From a checkpoint of a small transformer trained on Wikipedia.
Architecture: RMSNorm before each block, biases on query, key and value.
Training: a variant of Muon for these matrices, 5402 steps.
MLP neurons of a small language model. Each row is named by its layer, matrix (gate and up: input weights) and neuron, and shows model dimensions 0-255. Each number is 128 + 32 x the weight over its row's rms, rounded and kept within 0 to 255. Numbers have three digits each. A neuron's up and down rows have the sign that makes its largest values positive.
After each neuron's rows, "fires in" lists the words (lower case) most often at its 100 highest values on Wikipedia text that the model never trained on. A number after a token or word is its count.

L7.gate505:118133122161143162145127201099112058145132063073125097098133162092146144116129075143125152134103148097116123239121125096114118139158200095178127177130148142151113124147117137124112150153085174137160148113204128163149158143098117060173153111126147124096157110142051108169095174129190112131136117135158119086156211177151126153159103130106139215115137154149129127109089106104118136147097169135089161137114171095140085154134064045120128171126084143135169086141110105169133112141079093063158160144121089097110129162086142153207133087129094085120151116105108121099120119079131115120142173154187087130163141124166160136084100175210199132086166127159105180160096165150139134131082147116134179094122144137089094126093205135091131095153139157101135135104131106142110136108106125
L7.up505:167112129125142141121130094132188103114116087164093122112122130098097091167107109115128104086080167123129155172159087099100142097140159077152148150157085100075123096129144138189120140138102170115132142101112155150131130141134219108114151181163138167128101100150119129125188171153070109145162128013136126125103133196100083106152107097097083108114081104139176183166079122141128103128128084119150136125145114129158075177072109144096140183157135102135141201156092128141182102179145153119075185119117114124163093105122042169127125088101095121174135095109125096052114171132144125149091129098101105116197120151123164105098149178116127112037121156161119105155077092144163128122080130125147126099164139131102145114144107061112081185121095153097126177118169129111108133172165226
fires in: "and" 22, "s" 12, "well" 11, "more" 7, "singles" 7, "most" 5

L7.gate221:147106160150146122128124124130147115134103124094091102136145128144105107155140197154102148117126139108141118114124071158151129081184110135142142080105114061132091101152150075114158130131126132143120107096135141113124154129172207157103134073184146117111187117132139125077150123090140114101189136130087095134135099117090138160156054141149141104145071079125113115139096145087139126142163107225147102121138110069112192100119134212175088166143068148149157163112111149089125137131057132125112116140115157122168155143135122110092117055169064109169152123173142065102096129145105123173184125081091074056167173220143106165107098136097192111101132135085151136122127095083146084071084107091063132078083143130107156135100118073135108126113168159097126164147207135112165173125167164
L7.up221:088044185161113157124118124128122170089147160126117182130150078123158121119101170129149082090169119126083096091132117128202092117115081165126127100110181159147112119064098153140113116090073161070117135048131119124127068197149198157056076105115078157085139114147151117171103154101155088115167114116123137168100146125119085126186128091125146119129131145158157126141112125114104144175125154184133095152106121117172159138066114149149079114150112135150117166129138185095117162133142142121101168066109166156144119155093112140108058075144108115147067088177163141115115144088183102143128141109082155082160142160113112132158078159131131120155110118121185096157153169114119131113169089072096127025108119124107120162077123066170167119206165123104206148141108091144141133156145146
fires in: "of" 32, "to" 21, "like" 7, "with" 7, "from" 6

L4.gate641:157100103112093105098103108169135124091162149210177107129104134244077175134094150104149117156153125124139137071115194115113132111134110188152125137161114106165068186139131205148134154083104149144140080086107109121072103079126073123090161171168157102142136126126125123126150147106144145111093121132093107086105168154191115139102114096152119145180160128130126126083204134143100161126163206175134141153162167144119140099182135135117093135144104127110084163173103150163103152150106146176065155138150149099122146137153169115047138115124076102123092149111116110096103134142064127185111109153111135100135100128109144071129134145198143156108117082063098117111120173112144052141169133073092174065133120091070130125172070095134106091098122109097114142182084117168173129150163126
L4.up641:115167145158108117166128103110091087103150055162124117092081103133113138161149175081174060090126064160155129097143135127119161106118116114115118157132136088100097101166158125136201093160139086100161165108139132140118109122129102121042095132129178084222097095112097120170144122119150123172152103111107113160094086128112124132123083188157107103122132094158115171164088108154104109139123172162121133133116149111086177133104150142142120116157143116161080117154166130161095102110198139080126114124158065176154136055102147104047172122117141166139150169192105165104214102118153155151116154205093094121136140118050033164109161108128123181078160136119193155153096173137145130107145143118105091086145055168128136178136154114140123121171139123152104127144081119064129101151145102
fires in: "when" 14, "while" 13, "of" 10, "although" 8, "way" 7, "if" 5

L2.gate141:112105092143130132140091159164130135124109182127111143125063177096099179118081168157094099195126125137158175127156186206137106147175153169156097086104109076144050166140102005125099115100165122152100145167142152157135081163131100118134153094179142103193104204118136148145107132087057113077130121102083127087216146135114163094121127096097132090171095122120140141173090151106209095103110183063122132149134107058109176053157145116149190126142146166107137142170135129142100102150157124141105093118131091103132085109109090098092162159133102090159156148148087139111095135185172165099118158133148115130105183134184155175134112102081082104137177160117120126128133129087156111117108152118131135109164102106076122136141136106120141183133154120100121166140180116139141133133072130
L2.up141:113119118164160112135145162165169137114144144138129152113083151119158104101136153190085151095085174140153168113142140164132164174124136180147088044102123099098087164165116146105086139157171050120106113106148165117127106125095128078137160125163110094159135115107127072103117101037113153184101121079105156136172129116115111119164097070137090108166153189073105095039100149077153104122133123095142203114142128111094152131153091122099132075137200205091138097110135114177129121134109151138118141095057140100113129132082177110108096200105136165119153114173123102154107146146146126094187118181140116127119128111106118130119128104148108109083189106095112145123098106152144114129185107086097179161129162087098119147162108134127114107117129207154176148170150156126172054133242103
fires in: "a" 30, "an" 12, "all" 4, "9" 4

L6.gate70:136188165178125135145114165072089115119115027108112126162141177165168131153086180122128127128162127106158134107112146052135055128103073158085166168139136130078104064139151080150126166111112179073142123076170061100125137098128089079127136117084127100126078132134131147084166146138151137103128045182066134152154089135145163172122110122112125165127145144116154104101145084155156118184148116137153159126144187143149122136149095089106156074084140167130158097139134124100179158106146167122129137125094096154133136110167120154147144108129074177150127093115109063103139135157050162148147150137110194146163138110157159133137090120118127081113141162043094120153107159113191112098123036123120123119114062152133138122068129165165171136183166089126174123128192117113090111068124116
L6.up70:136088188149148145145082108052099113151181127116113128128147129172180151117226131132052085088156168110134040154127145117167136113205217098115133186175164145126133082116138147172118162083116125078146069195134152105091127109100131083081098097121122148118119110148067131106151096114114127092171102109126130166142118132127133102120120133080140134138106121180142141115149062155151136037091122085135125105105130090110115105039105132203104110126132189116118095105111181143099106155124169133141108103130129056085146103109165155196182119183101110138170142111160136143158139089133117156149136205096092136164157127161099077096131105134140114158117128134222161149132174093114132078133151125103094149124145123075132086132108158100136098106153116127098159147120102147154159168124127
fires in: "to" 30, "of" 10, "in" 10, "through" 9, "at" 5, "towards" 4

L12.gate289:155133091170141129114075139142166148095130119119098096131138116086119146091169122111178139103099141162127136068130092164185156211125126120115103151128147119159113118123108129128156144174152130170095109156115177155191129172124208173135165174175127105122078214125057098159153054112098144053127112129102154112052155072123192141087092130068156142099089154170131122112213156170100075148117166143116127137080118136172144137145124125100126120137132126137223112106101145123177129150077117168118134135178097070155145129139152117172155174118111112100167165124155061122129147092136161147144209126118117103145090080097104190138081141118149130142113074159165119137137151168147154140157101090162063102114151114140110130096070098137065086110165094125130097116120118136104113156076080
L12.up289:160099107107157188103160148075123172144095087150118119105079106122116127189091097162145191123193109112177158131145147173188120091086167187138078097066130122074186167141137148111078133099134184147100121160165124182123110144144178132112145133188105088122148105165181151159107180147109188132121140162077111076143082106144140110142152122190156127146074126169168111122139079150098168160134144110130115131135158138134092082092126111117101165132146112106155152155110105144153095140136078102137140128142075103165127159142138193135153168129176091126165159139136072161125210141153093142105213105138147090151105091137138161080140176168115162147121117137146211136132099049117135137099104173099076170204126113085167135152147089108123079123103174170147081122112122116110071082140147
fires in: "a" 76, "awards" 4

L6.gate588:100183134109104136168111123177124169114141067144102089132121174150147113154160166098086076129061138138100081092130110094111153231107127113109078088124157100114168127114171080144149152128110102104131159095122135170126134131159170141105155167110154123135119143162116142103093141184167149098128130116125080118149140093159179108158083091140109126124119088146115135072088056075135102156096154147168182059105134130139136153157130075131128158128155174140134156200148106092155172114155192129157138094153241170160156145140026070135142099089100097125104129123125156149147188121105154189156160103147160162169136147146160086118101139144086121180126139098145156131086165042128093154133104121152122086097109092140073162106138065132134141151085129078167141121116195121171116096090134
L6.up588:120117149138166177081091093130050101105141172156113093067108161132135184149115165127165191068107109145115145149131140104120153099168113182195122136102228126055081169115120082152112128132154124152148083121127189171093142080153103147125109095162174153107181156189164141162090168141105156153137153133095082166129111038109093175158094195118123177097070155123149166134113168135121090099182162160130173106137136185115147108174109110119112179131120113109099178157109189143109105109084131154111135078115116147141174151135105068132193146195126133092152130133135152098160116148108138129142154172116120116150158110130155123109131163132103104161090142086134108134134094166034107162101163164157079113155103128118127120147099115153125128193184128085130189110151126171166125171151120
fires in: "after" 60, "when" 16, "while" 4, "although" 4

L5.gate623:114162080082168088114131162101126081097173142127186135097204105136197143142156110134140087130175141068132088135202055117141127135130123118112135141163130148146165132192168142101110152175107162095095162071141163158152173075100106088178107099101081116082133103104130121132088189140131113143190095169060153126073123116134134076102151140179205166109117144113113149176156134134141151076109176162149155147132127174161158086078132123150132130128128129107102101163121125097145096176179191190114130108099136125141102187165054124103179084133119127071177119126127155158156112087158107096106083142136099131160183136097080129167113142121139105111157140121133171169138112153082163091119167166129107141184145171091054153097119190121085125153099088102114134064144146152154102146103145
L5.up623:059094173102130092095089170142150132138106145126119124124160153118105107163144210137146115163135070066093135108169109141098142129153113152112058089117164149143110112106147132124180119137109130117140133100105117060109122128138130119071105182146129123152088174096105159140210090143097150128086105142118146194092174147107151178156116128161165117061128090179155123189140086107131081103110101130117151083125043115099142127074102131168102128143095153196098148121131089178186122139118129136203083155138117144158108184150141166110113138183103148119128077132160161124198155107135137119138218127109103122148120168102143187101187104086128131125142175118143141113075133176102140171136103144134153050108092141171154112128166091114099156154092140051212161109135122152167117137060100
fires in: "a" 20, "is" 11, "was" 10, "real" 7, "an" 7

L6.gate670:142126100115151129130148048128100102091092066103104154147054137164142156178124201121105115120133080089180145182127124089031066148137087180119061117129164111138108129079163154123165157075117086168148119140122146096110122106107102137151151085119168098134112101118131103151115130097102110129111143115093120103133123132167202099123055140144114138197082188113129143162164158173156166174153048125151107187081129118158125108112139155137141124159178167136100138123071150171149121142152062050166102130152114197117123133124210116101146172129095105139147193142165102132135136144088126184062161115126193122149165121154063151132132101101093151128147131126137098139137149129209176136120099141097091136097167112150111145148135122110128145149144144085153158071181122125184150088141132
L6.up670:128136178149105198130081076090061131112112127172134137149116156081159136129109161165133137077097119073134134157155180104092133101081080141118089161189133156138114132150124150062140127125107172113118098114128107074096093097131140134113157100142150107158143114149156086174126136141135098078173192120167151120157117112158180132149149204093119123175135151129094115130114080132128129139202131147127110172074145133123183096098119074168067186065078094095063093118127163179125099077090168108129067118079139090185154080115144113167091077137130086144083111099169132115112145115046167105084114118075188131155131139147090142174075078141147173166084105138163103145143094070135136170139100047113165120153139108124110136160079117142146111109167172160125105161117111079122141152126101
fires in: "after" 19, "to" 12, "following" 10, "in" 8, "before" 6

L11.gate391:130160121120121128098180157181150092142108113198114043102104154106130095086107178207139145123088106087090139117164146183161140114182148137177144141137182133148079143092106099151126076097134156133166110122153142103147127095141148114123108141075119134120155109125142113089136147140099162148139126156084130069114110110153172104110125104115093180115060105143147089128167171104166156122093131124154095127142046121080149168092147122143058136193117113134133137102151164108117199099139090130095155116177132155159145070159076156144108127100140095161147108130079160093107185161152109132133132174123110135181173203123078108076080172111177137159178115147178099124107096118081109123114138186100158136129168132132132192080153173166157134139100183105208114141111079199202176130102146
L11.up391:052146117123165121100119097184081109113066059147133174114117148125160076127134122126095171099112111112091120074192088139151092133156106132111141132132136077091150165154129126132116113153186084166164161125080138174118107167090066143150229112121074114083106124131134166163091091110146184096114169076141109120148184097165109190139146112112099152095132101091144126087101145121155086146087175095127187136104177119177090056139100152134160153141160048139087089112101155147146075114176113093124114111138102160106103149115101096192144127157113149162089113076088207105083118119107090130151115066113094109152150152149125132141104155139129145126060177155095151103119116080103156180107190145127192147136158107142148151056188141131113121139128102109100169107125112112134132152088079
fires in: "his" 46, "s" 46

L4.gate420:081154083175117124194100160051198142123145132099144078196138142090121089127149123163145096195166143164131111154137121107149127160099137149110152105178198105069109155128095101185145153082109144136130127103103119118044155154200101159133170057179151127059151081117129094119142114112132115143135135174114153160114156117151153184131106142126179149156107142149077141103114093099112113115129138122139147117113068181122134137169140099184114145129135093139120150072176122112091109134175193195132122135098116110114094166082117098095147061094104139188118093160152163100105078137121110075137112150128107105097131135200112106135147064163148130115221186094155144135138203070135087136112085153141159118121154133173127169129204105116137184121130105092154110153107129101126150146168102
L4.up420:135107105073137107146169173146147055133143096143136122167118131127157162095114104111133161141128131127078187134128174103149086150135118159148109094060124075155106092158093105106137092111148123083160143090158127139178143088176159169141105114123150145095187130160164104152131188118120110147114148201111169084166121133161145113187143091116092112141107172140152055182101175082073106137146144143095160196130157073110161147167177153175110141151124134131112197195109130155150138150121174147132092155112102081133111176107156164166109111116120148109086146074116157076114122084104109110129157096153096135076173122139129135146159071135118118131158152082121068167089208140186080077103064135193126096091136104107079104164095103151128150100170143111164154149169192095150073108183078
fires in: "after" 53, "of" 14, "to" 9, "following" 9, "before" 6

L5.gate498:105130105155134134117167169172144178197119140067115146202143090099142158149148168158105081122140111099082152037161156150110125122107105131156119110149088141136109104140096155179132105098154131091176164105123132140154087131082057099174083122147113135180141101140065166142091139164122154147143136107135082080117121134167093170107103101086162127093114146103123134174120204182108122129104114110105080157109197095145136118143115186129224139125109117142081171147085122091133174167185186175173121100134140139150098145156076144113169152108120120153071134134172087047139101147120080149132142121140148187146174177147085110126118154066108171148138106136105127137113144091124160127158097122110109099046086128113168118176109114120123143187117066102108142042103169148170094129125169
L5.up498:121165203178118171118136116136112113113125125083094141090114120129206167148067129099113091206161104098116153109101176153078129161120141158146148115160064132137011185156139119133128146087128161109121187098145093136108070114129117060125147137104074071153114115143099101157127112111120167125100124135198120136137079154145104068139155081104171112147149197140142143110071124055161096169140147079077135094118107150114110125144124137126123111130144133163194172119073120148157119155122157143098141103186122113091139142145163180169150154141146109132135095107136123130154123109164171106164199194174179165112201155181117078141129161148124120108115133072161143140093119125149151129136139134129124154131135094232127105147150158122119131129112188141095054194093183133133130142088146
fires in: "not" 14, "being" 14, "been" 13, "was" 9, "to" 8

L8.gate275:094179158099133099116094125127116111071060140109085175142093148150161137141112157151152148080123147111124095093152064096091145165140149133185101106172082093147076136123110151146140074133112093107159114233130188093144125138136078144070131053081115123127172137132122112111180133122151150158126193153143099094177113128127105085152072146129140120173109081117153167143081144134124159123125129132157141129102119160187157147123120214117135125162094143141145167140140041157178173141151136130095171141153148168152202134081120067123137188126107111138164042159143095104059121154147155099153128115148110121182163156171122119126153207050077098083113159117194165094156098088116141137167168120140117109099118181142121116123169125201161119152124130135119110089141079118123139111133145
L8.up275:126199141098097153162175155137130130093130137168151044138091069101177180119158153183118120147127112059119115095204135108103108098170160098084189087138107114110079096129110144109114165134122135097139106122159138163191076113096142160090165115133140120130124105130091150131119143110133124149103079168178107126146127143157111075198096072125178123137148144123123136122033119124134148144198168118145140135125173158166133123087179174121175125150137156137123127152113134099126123116146051142089118136154168120123143102088185125153135159080161091152151161096165042113019089115075065093089141128115130150145166120205127107138141160128119097108150126179137134104093101112095105174124218148091127155144158086117131141123133099131125118064185080156131153098164114073125097146103111
fires in: "to" 72, "be" 11, "being" 4

L11.gate535:150126081108122064126184161111140146167108125141110131112122220154081044134159130156199141147089152084087151094189105113125172123046144162195062085139156165094122141148129079114148144113191106145088129134187158146125151149166076134093116108123078086157146083100136102064086104106122099201146130134150114081169136098149163197175133108132022110124121114125059126136083175126130084163143115136098101148137168154116111121076149141142142177157173125129180167174137114126094133104163086090123118100100092128136082146121075149121095141129118136081105090097122098159155150135109132120137137110053146132152100055167080115124095157159106078116139092144124099134130104139150134154096126163120110159128165127163153151110117176116154129130160096114119073065142109162154137072129082
L11.up535:158134113097147132095080108134153162159119106179134033149127080112106131099133119174149160110109128108131129094142148113114143178112134149155136116112185153138162158094181111130163096117130101136105196142106097135147127176107122140165066150139109130122147107134147119173075099118097127145097167147083075188109086050120126140127133095137093131111136089108086116161188042081087097090114109121103160178147141119228155122103146110132119150153193196074152167143102111097144129125109119199112120076144072099214092141164082148168172172138153107203144122159091096107135113142132109120151161146115138161106138141071118213150118179142110115178126188109108150118131103132148136116151123177154168144184112069127139095114116122084100056164135116170116103093100094139145115142215121
fires in: "an" 75

L8.gate511:131130072177160139160125090094122150148100131174119120107114162113185109154088160140164111069101130175099132110144105125142152082103129163160208125121111151128124135138138078142148172135148150163115114025103142117152138111140153044063178157143155140129128179077059122104079135151181109084087144148119164134084097085127112155137150144109123155152077169107122121137076147099109087173093129163136102113116117125172100089145136140183093164146126166142196111140093178100125125115136179148111154120193143120130123185141097153151111119128108173161078134146172150138119064153061152117159119076106142138125075162100101172101151164111133116161103090100164130127144039123152105132113058109131228094144122115120181120145108096171080227174113130081156143135141131140152161152175154
L8.up511:142117127094124153139142090146119069111102125101203172148139192137109141068152151149149103107170072147107084138128170153052189103158166135118085171171144152141113152143112245126112135114125070111107121178150108180089127136112128128114181143114095143192201095153107142117163185158161164143090138106115144152111124154103129123121156129146135076159156126156129128118117138131101154112175113074148160099139183095134116087110166116135143092110140097138048130121135151177131186178153133139177099112129130155137110113118142103102141098135159121152168122138142162159099101053141022115129096113131103178137129125129107182131094113148150158086067134144161187225095128095111086119073144131114117147127125134167097120168113142180093136073111148081156147081077130101088127031118158
fires in: "s" 34, "her" 13, "the" 13, "his" 10, "its" 5, "early" 4

L13.gate12:159091104147074094082082158176142102124098109171126063086162070149164080074084114092057084112102165122156113085141127075111057134139119101089133162181120093118127113204122120122176198166178167120142106156169106142192137138098118128122108152100119143078108179193128137086120069166163126112143100120080148114098082105168104131156108125105153137158090104101086115134183084106178157151118094112106073076133186087090155096110144159164126104142086086096145091112122129061099121133148179079089154101158144130180136099096089127123143162125116121128141133151143145097083138148181101162142146091083134059206113126110101162119150126101120076150082132153155151209153142165146123138125132142129158144150184121113141128129091149141149097087125187188154152120171110081144139135171140
L13.up12:110118115150178095098101169134172135138080106095066110162114158102178083143113101149126136136166131132136095189135163097125135129094153083142168160158135146131139212150176077088157159152106081166124177119156116162077130130147116162174127151097099167171158088158097124060124164068136046170086165117175131108136126172128085138100198102213111101064127166105139141174141108067127093122110071132060126132130144088170098134193150143123114131176140121097138173141146133111122174120151139131100133099104092114124120151119172157170165100114154141174123159179142136123125133135134130094117129190111184164132094145096110153067081135179147098127084130063158124131082069057124134146127108133111197138176162068105157129117158160149084167115115101118101129112173155130087175174150085
fires in: "the" 17, "s" 12, "his" 8, "is" 8, "their" 7, "a" 7

L8.gate38:119131104107123106172139102144099150136114166146165062124135207141139149086142139174071138197105090094062050102120141112093154103136111150096214145105156087166087118121127121127120155143174115141132136097197143146084133084149108059145139106110107093086153136113115125138097101053138186144132117182182099191153171130083110182117124120134124091132137101146122150195074133184098127110114142135100088119208191123140139090134151109107106145165107156122087169186140176089139122110129087172048139126148099182165125117102164098082110145130143139166100098170078153106165161127149103127105159164074140122148129097123192053096105117180109127131214089151068106143148156119126070158111147144118160117168131120151138140147147136142045140158111112153091124131132114127157086108159129
L8.up38:129090123160179165217112107184135122098125165154112120133132173135161118121129158163078167146114162125057051140161150134096111136118124124068070117083162136120098179150171173085122077128174134154103140154061133156172123096141151140133148103139148110096137112128146116141123117113050108167095127129139147157165090124097191089144077123089140125133099189057091167149149117109125168144148099136077122172135114136129121144120089134101107131146114127123130161084114156105131124144161128141094106104147124181098133075140157051095148123146178149101132156108127111105092147107144085226121166173127120187153136025099097088197125161166099166145126082170124144080096119098105141078140217147099116071142088145159041096160179137134125120124164133158120112113141164122137182127179115
fires in: "as" 65, "where" 6, "when" 6, "while" 5, "if" 5

L7.gate313:175096103140112134141156132150139097135138141137106077115150139095161179095092149132135146156145145134142142170139121167096153160125082154128103147142165116143132119101151106135164090174134141088135130124151137142137092020175071173108121103186076094108106110142110160097098106132049142105133135130114114149089109133149147170138038123130124169169079163106112110191126156160152147124032152142067174141125114132128188122115121224191122099150136172148060136133117131090155107111129167127167140089142170150096058132110059152192182168129087166134098073124160073102163140188134120146131101099114125101145167107106149166105088119125116099086083146098156106152141120136201105135158110193099141069124098128186167126169118130110123126120111089130151120125149114144176140126232071
L7.up313:075134127111067105116141185114161126200127100148125148165080120095121137089114115168129162154127136144102150158117099129110142183143139160151104113145086148132163113133118174121154195087114159111163109154127138159139158114159193148084136136073161144129111181183143110110097140134056165104180083134106122110140141064113139155152106120196148109182224119159181126148124129124129191149109086166094157093142138185131158079108127087136164086072145127108097125148139108116146100071058188190165145144137152115140130130132144190095161094102138119094122175165101104137145115096148090170150109186138205180071121112112169109115080145132111105132142116113152137057152121170122144135133153135138086067112139153161109087071127106143072033151109113050087071137102141133112164110172114
fires in: "of" 31, "in" 16, "while" 11, "at" 9, "was" 6, "after" 5

L4.gate472:116053127136061166122111086043135160127095141119175097108060091115158169101143142153129107165139118126098119114163169169166127146105067187134124141153158104171150133116089163123131170113111112108090097089115133176110155102128120121093110116068168067121147109190147146076146100074097151127159058142124161136127136164135128213141121153130065090202134160111114102117099117134154142168141125135137122150075110162144131067108154173155098123073107153146100143070124098076115138123179113086145100113102120159156181093052116111156096071145135121179165097143188113147133089102106170135130125073186115128112161192175123129122057106075092123134126122121176109076175133103140174081114200101177136088111090108150126163082114077144091095152079126165134110141144148170144132127125137
L4.up472:126090129140126156124091087130126091119120134115144144146159180107193151105108087149106159137180098129099146098156148078164136115134054117139138164055160127160078165111110192101161181114071150130162132096076136124104142166127147164126089160100092164107130090129141138107164114134078080118149113112124146141129171136099132202118090124162098167124093110188154124150134177151189150122111121130131070178122128146126121129125095109192152111130126105101096180164096086117160062109085148101135141056124146149152109078140137182145149124121157099104141145111119130083143192168161179228151117100171148116094099155189155099087167121125120140095077216127182126127168118114177136124190151150125126119160068099135149130087110138135135053165062151088085124167172099174157159084190125
fires in: "of" 33, "in" 27, "on" 8, "writing" 6

L8.gate183:072124117131120047103138124141122099121099174106137163109135111076116075167134139161159177138128146127110110041114106120144113169152132159081135152176111125147141135178146104157081128154103073163146103137142088127136143101121050117149138107071150090165108110133133102164176110113105127154145130148153097124141102093157098150088099111139115128162111141106177109099090175131106117167083193104122079175150123143163081027103131143159107122143174127151167127181110139121122177131097169179111158169150109136106075163168156134153174210161039133144146113115139078142094177150149121088148147136085062113126187137139134117119112100171191175150165108097231151138096148186126110147149085116102163134090112088176154159150060118172144159154057178163121117095121131103161143148099132
L8.up183:144088163137156150114177128137113056138103104130115133134146132127082176103097121147122123124088142136058148095154121164139075146166115207096117130099119142168136165126158102112141138126114130069129091135160123098154125167176189138105163159113084125114182083153100157068134122083094133135085184143121086164167137131144131132146100119169125154060072127153159100124144102140110162084143165146171133058116148039189168077070194133182111115124127110138185091155125109145141142081111138098145202096098110109157108096149165115111121148136173129117146176089139123116072134114100156073136166179137150120116083159104154166108093124169121209088108142175115100105091118118112152111217102144105130078160099134095174126097094164099101109115141183142063120100111151123199114121220110
fires in: "a" 59, "an" 7

L8.gate21:145179121079162118102140109177124153115075112145182125143105127130078106126164101148131152100087158160091153140191088109116129133186091133117095164135117138113127094162156120151143087171186133110147138112121106148132099127098193080102141169133156140159156147097154170124022152133116118116098168077155078169097053122190111070100117130123075125115103097127123149147107125121178108185116102103109134131132148158151110154132101105149105112125159173148142126099100131108152099160119143081133123038101082104115110223120113106145134200110089100175116086132127126148023142099140139150135162114154198125070195141089153161162091142142158090091165158168082106180116096128160134146090087100197129072131160167106185185135089141126123100175079091098145151114159126150128133070128125
L8.up21:138201131139158144075123171208099140115112137135104085155081111064103157055193140125171201099055171096176138153133172091112187105157120141106103147119105150125075075092143067127136098133084090145203098088095112146118157121138109077152141101100130106100133139102066122128116124139145128133113138135140147088083088101121122177096137099070121131101180084108094119116134112133076133091133130074124190103177195121105113128129179116116164136135098134158105108114131124102131134101165091140083105088167129136110129146136100147145082175107080067103164155123103189135144157133115116165151156134134103153130098177143132251153166131051151157168162030137109128151107114142150147139135091119121165166179122140142131131127183110153123175125079068096129148158155137129100167100145118
fires in: "his" 65

L7.gate668:128125155152090063119113181138171134109096148132073076136082145081166158097128132133111124104135149101121077155156179050073161123136121094085171139109152108133124118132171104169135159138129177066173135128149163110106179083130162215156089081150117141113102118166154121112115135133096103115105145139122119130089137138145124119097132106075070127110091090069210108119092146154125082135097111102127134125146126163197149157115109119085152146122129152139079143092131084124158152130088130152166184145083105146084117104124138160175138139066067159122080092168118092127127142121164116120117148111040093060154079110195121143122086145081092127148087071095142219138181124095082124099132111154144114129119178112111146181074158129106072087156107185157083181106116157115072145071140142
L7.up668:180052152125144104128082153099140118104150084130078126119114188190145160131126162167094145170112097087143160112116148087110186175082133146091127112146152105124164181099061077083160091121122099188134129155172117084097152106129136150115104073140165144135164098087093107083131134146144110136123116085131150145098121140172123128118145145147099163091125147041112149121124096112127090181106141137144109169101125195111154089200104089102166034116103119104150130105129154178098191110115112215088187192187089160166095168141104101114131113146124149146157132144138072077099120142192089131160188133170143122081104115144119124174095161166077132126106136083107163112113132113082128154099084173051094100106140184094082149120093163155120107130135097132100103173111131089120153118122085
fires in: "was" 19, "located" 13, "were" 13, "found" 8, "are" 6, "based" 4

L7.gate120:122133136092201093113153128155118134176104137082101095108129095150117102089155141186120143121123134134111123105164095128134131091167141151214095188095117066104110071160163134083208160145135158158076122129096156100144123106156193116159113112215082097101209137100142126116110124110123164188086117139096162076118088161181166150145118165096120123143092088141121143117127130152100160135072137171135087178089179133097115105138148191156145144101120128148127112129119127086141107151162177089157113119146151151132177135154114140136154079146093176127181138155110094153093087070111114176187067112124110128135193134141126125106066189126181164104109144141155118103181098098081172133108163145167152167157101120106140162120103113145163158114176157098028169096141168134173067081101139
L7.up120:100198111130139133135097126176139096138088132156093158104117096166106087170183120157149197178206105133193070120149078183130131142128152162173130127142133146131139133198137148148128133135150127108174072107092143108118163133188110112111162042152084119187130087132141162116123140185136136192068148131155188165124127145109090161091156137166203121149097112087071137088118090144070131122117155109102107078162138133109164130102163190167165131157150120134097082159073156131123130147128098115121154121173107140139052108133135115142070106109112146111085122187181102124148187115111128144137189120083099155184120141155157131120100167106091120102102134142105139055088106128080118081127128142179093156109183081125104085097170107143146116105119177130124104150142070052133081105115177
fires in: "was" 16, "as" 11, "a" 10, "served" 8, "and" 6

L7.gate523:161110137155136120162128091087125087078161145096150066121084125117115127158140143145106213147130108150076094148142119132103204105239129099117124126064128074097143154110153061154135145146161145102167097134155154166106111046108102075106158145109096117111170158099126104134116095136149176109089118111155116180141170156145111103127128117120127124119132067073112119098103182099143097167101149140126130135090127144134130126173159149129150150131110133127167113068099110139123093071119112069106100145120097138135126185086125152140045095139160094169125155105081089180115113178103100117161174145131118122152170194069126162074119152140141102080180196143151084110097037061110089139155163129156139135170121100150125139092094081166104158132137100128209150115141149110173094145131207
L7.up523:165212139077126137095139089151121184083138121185121143136051137114161081131087112153140140040129121165130133118072114130082098151152130118150173177174153113130140158096084177145095045131112128137136075103149135147099093138105133075132186131117093091126105127112121110098123168142110152127141135137160140130204149137116106068086099135099113094153141122164151134102106175129149103156120131140093173096134152146105133046205103080160186150141167144130138119104123056180154142120120172185125092086126106171127141148132145119182052135109126122114164131137133117181210149091095094098081097073128123094174076203149108104131186190159152101087108152132138207118126107116090117185113116126114084092141139176147129154143118138109092137137080107112090130100146107177129160161102177
fires in: "s" 82, "his" 8

L11.gate142:113161141129137133141122220115089170161151129106135168129143105097137102140113151125141147176104166093151152177123162114134156113171115150114117134183105115194135170134126114130157110133208131144163185141107122117107140126153077068146122144182123126164068074139105149138152145114227177078120079092130135137150159143132137096147085130151164161163151152140161149066114152082144159121113111119076135124132184104124118094116141117097152088114129122121147117170098124099099069101104069115123172146216123071141094093194073124098100119104116091171145081146161093143118127167088089077074133109172084152173171136172147120107121139133202111185128114140126096194167114138050128178098128096135155140164153123172147114148113140135164115067090157131103163084153055147138104172180203
L11.up142:117099155130151105155115185179102145109163161164107111185132163138086102078119104137142124147091110132152083137166087113116115149158158095054137161120170145146171131103124116108159091157093137122157147170098151128139140132110084108129152109105145115108132141152075160119125134114114143114137177129141126133119070194075083159152146156101137114112171108158138077178123075096108116108073114037128143092189090122121107150134125185134146087144158115139213101124079096113179164067151149179221094114159120139141074137142120170132124160094119073130118149152169104159127128136108143113149137124087113043075135142123194137115166129095128073115119157098117107201114121125124083220085123123068120155162147168151179131156022173129115165051141142121087138131101148135124142152192102
fires in: "not" 16, "the" 16, "their" 10, "to" 8, "and" 7